Weights of a small transformer language model: 55.9M parameters, normalized queries and keys.
MLP neurons of a small language model. Each row is named by its layer, matrix (up: input weights; down: output weights) and neuron, and shows model dimensions 357-484. Each number is 200 + 30 x the weight over its row's rms, rounded and kept within 0 to 999.
After each neuron's rows is what it responds to, as a language model described it from the Wikipedia text at the highest values.

L2.up1471,229,202,158,157,241,219,155,141,256,203,219,201,250,133,208,187,247,193,192,239,278,206,198,157,203,251,162,191,188,174,149,155,195,215,137,156,209,249,164,176,224,196,214,236,261,204,218,168,208,165,210,231,163,225,207,189,192,190,177,231,164,209,203,255,252,224,201,175,180,149,230,260,193,180,200,185,202,185,180,189,190,165,194,216,222,233,192,205,205,202,177,161,193,194,214,234,227,199,179,193,221,231,229,196,155,138,178,226,195,237,219,230,223,204,160,209,179,218,254,191,187,179,139,195,231,242,223,170
L2.down1471,195,237,165,186,209,186,192,146,248,176,183,169,163,136,235,189,196,196,148,209,260,200,185,187,219,225,149,186,155,229,213,207,204,225,206,187,212,179,230,211,172,228,125,193,201,168,181,232,238,227,206,187,199,221,197,196,212,196,239,189,254,201,205,199,205,189,204,148,153,200,202,192,148,200,192,183,258,230,209,167,235,221,212,162,180,214,165,188,235,241,242,159,185,197,176,132,218,155,234,160,173,197,195,233,222,223,192,162,247,224,225,149,193,207,219,209,210,184,206,231,195,156,244,268,250,172,197,190
Responds to: Pre-attribute modifiers and connectors

L5.up1186,238,225,170,200,197,191,169,239,218,193,183,256,147,154,179,173,263,252,236,203,181,155,209,184,154,212,167,160,224,205,213,166,209,184,235,192,177,238,216,230,235,155,203,172,208,172,240,203,204,180,147,180,199,154,204,167,230,180,216,234,214,216,205,200,194,211,229,202,193,215,188,197,204,189,178,151,224,259,201,206,198,182,237,207,215,220,212,185,198,211,182,215,197,209,169,183,170,157,201,153,212,262,207,200,167,226,197,204,198,249,190,187,177,173,244,216,167,255,208,155,191,188,202,155,203,204,213,209
L5.down1186,181,183,194,165,182,167,173,241,215,181,201,203,197,225,153,187,226,200,228,238,193,146,188,173,258,211,177,215,145,194,172,169,187,244,206,236,151,180,226,213,218,173,193,179,210,221,253,201,213,240,268,197,253,208,207,216,200,213,198,172,169,267,247,256,168,194,189,107,182,226,168,140,229,227,213,179,173,237,214,161,161,148,197,237,167,220,202,216,208,200,197,161,223,213,162,159,177,179,254,238,190,195,233,169,145,179,221,214,231,205,217,223,209,254,220,196,218,189,190,227,233,223,193,234,191,189,217,132
Responds to: Predicting an upcoming "of"

L2.up689,185,192,158,290,154,195,159,175,227,181,176,197,184,199,183,212,186,193,176,253,177,201,210,162,232,199,177,117,229,150,204,228,229,177,201,207,173,220,196,162,206,204,181,166,209,210,184,171,200,186,188,229,175,213,243,175,165,184,198,189,197,181,238,146,172,216,206,185,223,216,258,231,185,171,107,221,217,209,143,190,196,192,207,254,199,216,230,162,210,202,143,205,161,223,258,170,169,195,207,167,175,240,186,196,165,156,240,206,218,210,155,196,193,246,231,196,226,214,216,215,189,187,204,174,233,211,141,211
L2.down689,172,168,180,191,211,177,198,215,172,250,193,183,191,245,174,196,224,217,281,226,212,140,195,242,229,155,225,207,158,194,219,188,179,214,237,230,217,231,161,238,266,247,231,181,187,152,223,189,191,217,217,210,248,151,197,234,269,236,201,226,247,252,221,223,186,188,184,204,155,214,185,151,241,224,235,220,195,195,237,245,153,202,203,193,142,210,176,183,150,140,254,171,207,148,219,193,179,116,192,220,159,202,169,214,235,226,218,207,140,228,204,191,184,163,268,198,230,228,182,165,207,184,209,161,184,215,176,231
Responds to: Wikipedia structural field markers

L5.up674,188,191,225,170,233,244,252,134,264,176,213,193,204,167,215,223,224,220,220,252,227,186,226,164,184,220,197,207,224,235,205,190,191,289,201,238,271,242,210,235,238,160,129,170,194,186,192,143,211,213,192,184,161,190,204,176,261,197,169,191,228,196,213,203,275,244,212,175,213,167,198,155,224,244,215,173,162,241,227,159,148,142,186,204,196,225,224,147,125,257,158,199,166,239,239,222,161,197,230,228,193,270,214,186,200,200,216,243,267,223,221,216,177,160,233,215,219,221,212,137,212,213,201,201,198,220,207,142
L5.down674,208,164,199,172,210,180,234,155,190,202,218,202,252,199,162,236,201,192,170,199,192,226,225,190,206,193,176,165,169,187,224,198,171,204,234,179,181,228,207,191,216,207,220,200,179,167,220,162,241,161,326,210,205,222,177,188,206,254,187,260,214,152,214,156,204,221,220,174,198,180,220,201,233,231,176,166,228,208,205,238,245,166,222,185,191,188,153,223,195,202,162,187,177,223,229,238,201,210,191,178,209,225,206,246,202,223,243,207,184,210,225,220,158,200,189,227,172,175,222,208,226,226,190,214,207,194,235,149
Responds to: Section heading closers

L3.up280,213,169,169,202,221,200,191,242,177,179,171,149,212,193,207,174,184,260,219,238,191,135,225,206,206,228,185,150,178,151,254,229,229,217,212,255,177,255,186,212,238,194,227,155,254,256,225,209,227,195,154,197,164,199,243,209,222,188,155,223,221,207,176,209,188,226,219,145,153,181,205,196,173,232,202,201,178,205,192,156,193,207,226,217,313,218,200,187,202,170,206,209,217,215,176,169,201,226,137,171,193,186,238,212,190,109,186,166,171,240,179,220,207,223,287,181,187,192,196,254,190,177,176,189,148,238,172,215
L3.down280,210,198,192,264,255,223,185,224,218,194,281,160,194,183,179,219,197,244,246,225,160,228,195,194,236,204,207,160,166,195,207,179,217,254,196,171,179,265,265,188,217,189,173,174,204,206,196,227,240,224,190,198,206,154,177,220,159,188,205,207,238,249,103,121,190,161,208,189,233,250,183,221,231,201,250,176,255,191,216,228,174,196,244,198,248,172,198,190,168,231,204,163,200,203,220,134,206,230,212,212,189,172,188,220,179,206,222,217,215,209,217,168,219,175,233,219,212,191,193,160,220,177,150,201,164,179,198,186
Responds to: Table column headers

L3.up1179,181,163,188,150,184,185,176,243,233,220,164,246,187,179,182,177,201,226,200,267,203,176,209,190,189,198,192,205,201,195,241,187,163,197,209,193,224,255,249,244,181,165,168,206,185,181,205,222,225,182,211,248,152,227,222,183,218,225,138,225,180,173,223,172,236,278,174,202,185,106,211,255,219,221,166,189,188,219,168,222,208,171,218,239,190,194,182,174,223,203,196,230,224,192,274,173,181,170,231,166,184,205,201,216,166,188,172,189,251,195,181,232,191,201,201,221,211,191,227,203,251,189,161,262,202,178,200,212
L3.down1179,193,208,190,139,197,224,170,156,170,182,183,197,228,170,250,194,200,190,144,211,200,205,165,210,187,242,237,182,230,259,196,238,189,205,214,154,158,184,162,230,217,229,169,220,216,179,210,204,236,155,168,194,220,207,186,173,228,207,231,226,199,175,215,188,169,188,183,203,234,228,216,164,214,232,150,183,227,252,206,181,205,217,175,180,180,172,239,204,187,175,225,215,219,266,157,206,229,193,172,173,163,186,161,194,176,194,152,197,245,216,214,176,216,163,201,205,192,267,206,216,178,224,210,216,180,185,208,163
Responds to: Location and shape descriptors

L3.up1509,225,167,155,179,216,224,188,193,205,226,195,217,207,179,201,200,212,145,247,204,198,249,224,182,171,247,198,150,211,227,159,214,200,252,217,199,212,212,209,259,201,177,163,207,191,176,256,199,186,221,211,227,173,160,181,151,250,195,212,209,193,202,226,157,230,231,252,238,139,167,233,202,163,193,188,173,233,185,225,246,161,209,216,232,197,210,162,200,169,234,143,177,181,220,216,167,146,248,204,212,229,235,166,179,145,159,221,196,167,209,163,206,188,157,200,273,221,212,164,262,195,305,178,195,164,163,231,209
L3.down1509,187,197,163,178,267,221,194,191,205,238,223,179,233,210,104,237,205,181,161,232,173,178,209,233,190,161,174,173,208,234,230,214,204,163,231,149,165,173,245,175,200,179,193,214,165,166,211,193,243,167,193,198,228,192,248,232,226,168,176,186,253,204,206,111,183,204,182,219,157,189,210,149,193,163,200,214,194,135,193,229,193,234,210,233,172,159,221,185,170,167,179,241,247,201,222,200,189,231,155,148,176,231,162,122,223,174,229,186,146,177,215,219,237,257,235,129,151,181,252,231,238,169,162,136,173,205,180,163
Responds to: Circa, that, separators

L2.up703,200,203,198,159,201,216,215,223,255,185,182,208,210,227,210,224,199,173,198,290,233,214,202,195,146,212,180,227,210,181,216,193,173,152,167,222,237,225,225,214,185,198,219,194,218,177,202,205,196,172,178,184,224,181,219,182,223,208,168,168,260,202,242,113,124,184,223,170,204,184,222,184,237,187,211,222,214,184,222,151,185,216,185,211,246,206,202,150,214,179,222,201,214,230,233,178,217,211,203,211,239,200,169,219,180,174,175,149,230,235,169,114,202,291,157,201,191,197,161,238,184,161,166,222,268,200,242,209
L2.down703,226,155,241,210,186,183,185,245,204,207,191,178,185,186,202,168,227,255,221,181,176,170,290,199,230,189,162,179,221,213,224,198,183,213,208,278,225,172,191,204,213,215,160,201,159,198,169,230,143,150,177,262,238,181,261,207,196,172,179,161,228,182,209,174,247,151,235,166,193,186,187,161,201,238,222,142,188,222,210,178,233,231,197,201,188,192,188,204,227,256,184,192,206,152,169,208,250,175,210,200,169,181,137,196,201,188,213,222,151,223,222,235,196,195,269,199,168,196,211,166,218,183,215,211,162,229,206,214
Responds to: Capital C word starts

L2.up815,213,205,165,252,188,210,215,155,213,256,216,185,210,123,206,225,170,176,233,187,295,213,205,232,166,233,234,191,188,88,186,234,213,199,166,184,190,181,203,220,181,161,197,150,174,137,224,156,196,185,245,199,129,196,265,189,229,190,202,197,151,188,248,164,190,200,183,189,189,275,190,191,188,255,226,204,188,216,194,202,204,211,193,192,242,205,207,180,205,255,124,193,238,184,224,203,224,164,150,226,216,157,212,226,167,183,222,182,178,189,214,173,208,210,175,255,204,228,216,148,206,194,182,193,252,244,183,171
L2.down815,209,198,174,223,234,187,192,167,208,201,214,245,182,249,154,172,219,184,180,222,238,228,193,195,224,195,224,211,180,223,198,224,184,196,190,218,240,225,202,209,178,192,225,238,164,219,182,154,213,161,163,232,183,226,242,258,193,176,206,191,246,240,217,215,203,161,164,202,166,218,146,201,204,133,214,193,220,185,219,227,178,233,215,145,200,185,205,214,203,190,183,203,190,192,191,177,224,202,182,179,187,194,202,189,184,249,168,229,205,214,281,212,188,226,229,167,203,209,211,175,176,186,243,233,205,202,184,239
Responds to: Heading and paragraph boundaries

L5.up1416,173,240,164,240,200,233,241,185,185,181,208,247,169,147,183,202,168,158,270,230,191,189,181,212,186,216,127,232,247,213,232,208,173,259,193,190,170,212,200,181,213,205,153,169,236,181,200,239,257,258,216,188,223,242,140,214,204,222,182,199,183,183,192,202,170,217,207,183,247,207,242,239,207,168,209,251,207,236,189,138,184,141,160,215,193,183,211,180,199,227,186,166,207,209,195,207,219,192,162,211,236,204,245,238,145,155,175,196,215,207,199,152,178,198,226,221,178,209,235,175,219,169,149,179,180,243,211,133
L5.down1416,218,196,182,180,176,212,177,222,229,161,207,212,220,182,217,211,212,204,132,194,214,209,227,171,219,205,231,207,184,192,167,193,186,205,250,217,186,196,183,220,204,226,165,201,170,205,205,234,177,139,164,187,194,122,212,175,176,221,225,228,231,202,282,213,233,191,204,299,197,184,224,188,222,237,199,173,181,197,206,186,197,268,220,199,181,205,211,228,249,184,205,216,215,210,214,141,183,169,164,160,229,211,117,191,225,235,203,231,203,195,184,243,193,226,185,205,208,201,169,227,228,224,181,243,230,148,153,214
Responds to: Word-initial fragments

L3.up1196,207,181,207,242,147,209,212,212,211,208,176,197,204,136,192,220,194,196,208,175,270,227,223,196,203,212,168,170,186,180,138,193,163,200,178,212,168,191,167,283,216,220,219,202,202,221,210,251,175,167,204,250,225,221,219,263,195,169,131,220,198,192,206,103,171,215,234,188,263,194,211,209,196,227,260,185,162,184,199,186,173,233,198,224,156,183,180,205,175,243,196,161,187,184,228,221,147,241,165,182,192,224,191,218,237,188,123,176,185,233,231,201,132,167,179,201,208,213,223,226,214,197,168,214,206,150,216,178
L3.down1196,198,205,221,238,255,229,174,178,166,240,190,178,148,230,211,192,181,163,217,263,192,204,226,244,156,204,184,290,182,171,222,251,200,246,230,183,232,248,183,209,218,165,148,184,185,174,165,192,228,191,230,225,187,189,263,182,163,232,208,236,228,217,253,199,211,208,245,169,199,169,199,192,255,211,232,148,163,256,242,208,196,194,225,127,166,235,196,182,182,165,216,169,203,214,202,189,169,242,216,180,190,251,209,214,275,233,185,232,208,191,211,223,229,218,218,223,267,216,191,207,192,160,197,249,190,174,201,124
Responds to: Section heading close

L5.up256,147,183,199,221,162,226,203,211,164,192,207,185,188,229,177,147,200,197,272,248,249,154,237,197,226,206,223,185,180,157,237,206,216,201,251,242,181,183,120,219,232,198,175,210,241,233,196,168,238,221,212,194,246,195,210,189,182,225,214,180,193,201,226,171,144,232,226,183,206,184,183,216,234,232,204,150,192,248,165,161,217,221,238,304,152,240,220,200,197,210,195,172,252,201,197,212,217,170,135,213,162,191,184,182,186,162,182,191,185,205,235,212,211,200,195,208,167,220,228,227,145,156,181,211,202,228,192,208
L5.down256,246,169,198,163,176,180,207,177,222,227,218,239,195,204,218,274,156,190,177,164,154,174,184,213,171,216,195,158,203,145,225,202,190,182,200,193,194,186,212,204,217,168,204,186,201,185,185,221,208,231,172,192,155,244,184,169,148,202,223,172,201,182,264,198,247,133,181,204,191,161,204,220,177,143,192,222,179,165,160,229,133,136,220,189,237,201,189,213,205,200,237,153,253,234,239,193,164,209,208,209,234,253,193,221,211,234,205,136,165,213,173,153,203,218,153,216,168,219,206,196,231,189,160,220,204,185,194,160
Responds to: Mid-word name fragments

L2.up1069,250,213,169,215,239,209,163,232,220,229,181,163,224,161,218,144,196,175,226,197,187,199,190,182,202,224,183,205,244,208,227,200,201,217,186,228,200,201,232,205,181,194,190,170,222,173,217,208,165,236,205,203,170,213,223,179,228,196,200,213,159,210,229,188,173,209,178,262,153,183,206,165,226,231,206,244,135,218,167,191,206,201,179,235,229,254,199,99,213,215,233,249,220,219,225,196,204,237,169,254,268,183,258,193,160,166,166,212,197,213,156,168,232,234,188,197,245,221,186,153,190,155,162,191,234,252,232,220
L2.down1069,179,215,196,235,198,167,204,203,170,185,173,200,180,187,217,265,242,187,171,190,147,176,177,181,198,188,196,167,213,219,242,203,172,220,199,232,205,150,194,209,184,228,198,143,174,228,249,174,133,178,156,189,134,165,191,206,180,235,194,182,217,191,197,167,238,207,141,187,199,137,194,171,190,170,203,246,138,198,173,171,208,214,186,151,162,229,200,190,227,212,268,185,177,146,210,173,206,239,191,172,206,235,198,172,170,255,256,190,250,186,262,192,225,224,182,217,217,172,198,195,130,97,214,142,198,203,196,211
Responds to: Word-initial fragments in tables

L3.up1523,225,165,188,166,172,197,151,187,223,217,168,178,158,170,188,214,183,222,213,191,233,204,225,203,209,183,231,223,220,211,190,215,168,174,259,178,202,196,215,246,245,176,144,192,184,222,253,172,233,201,220,216,182,181,218,170,199,204,231,254,243,206,200,235,211,202,228,170,206,112,213,152,226,213,181,221,223,191,202,117,131,164,197,253,204,176,198,210,225,222,206,193,116,178,256,200,182,253,180,197,183,208,185,215,233,154,233,185,237,244,200,191,170,198,146,236,246,234,238,175,226,267,137,172,163,147,229,199
L3.down1523,243,227,219,159,218,154,211,161,155,153,236,171,199,153,223,220,216,193,193,224,144,216,230,259,163,277,207,213,170,146,174,238,217,234,191,194,196,228,161,240,263,216,186,238,202,164,229,220,207,206,184,221,176,229,166,229,203,158,206,184,211,191,228,242,177,213,221,212,277,221,270,200,248,199,185,199,207,187,141,179,199,170,237,175,232,173,239,168,226,220,142,171,178,242,152,184,201,173,213,250,171,193,222,217,191,197,228,186,197,209,214,195,204,180,188,248,185,149,189,158,182,201,191,132,220,259,175,145
Responds to: Word-initial fragments, mid-word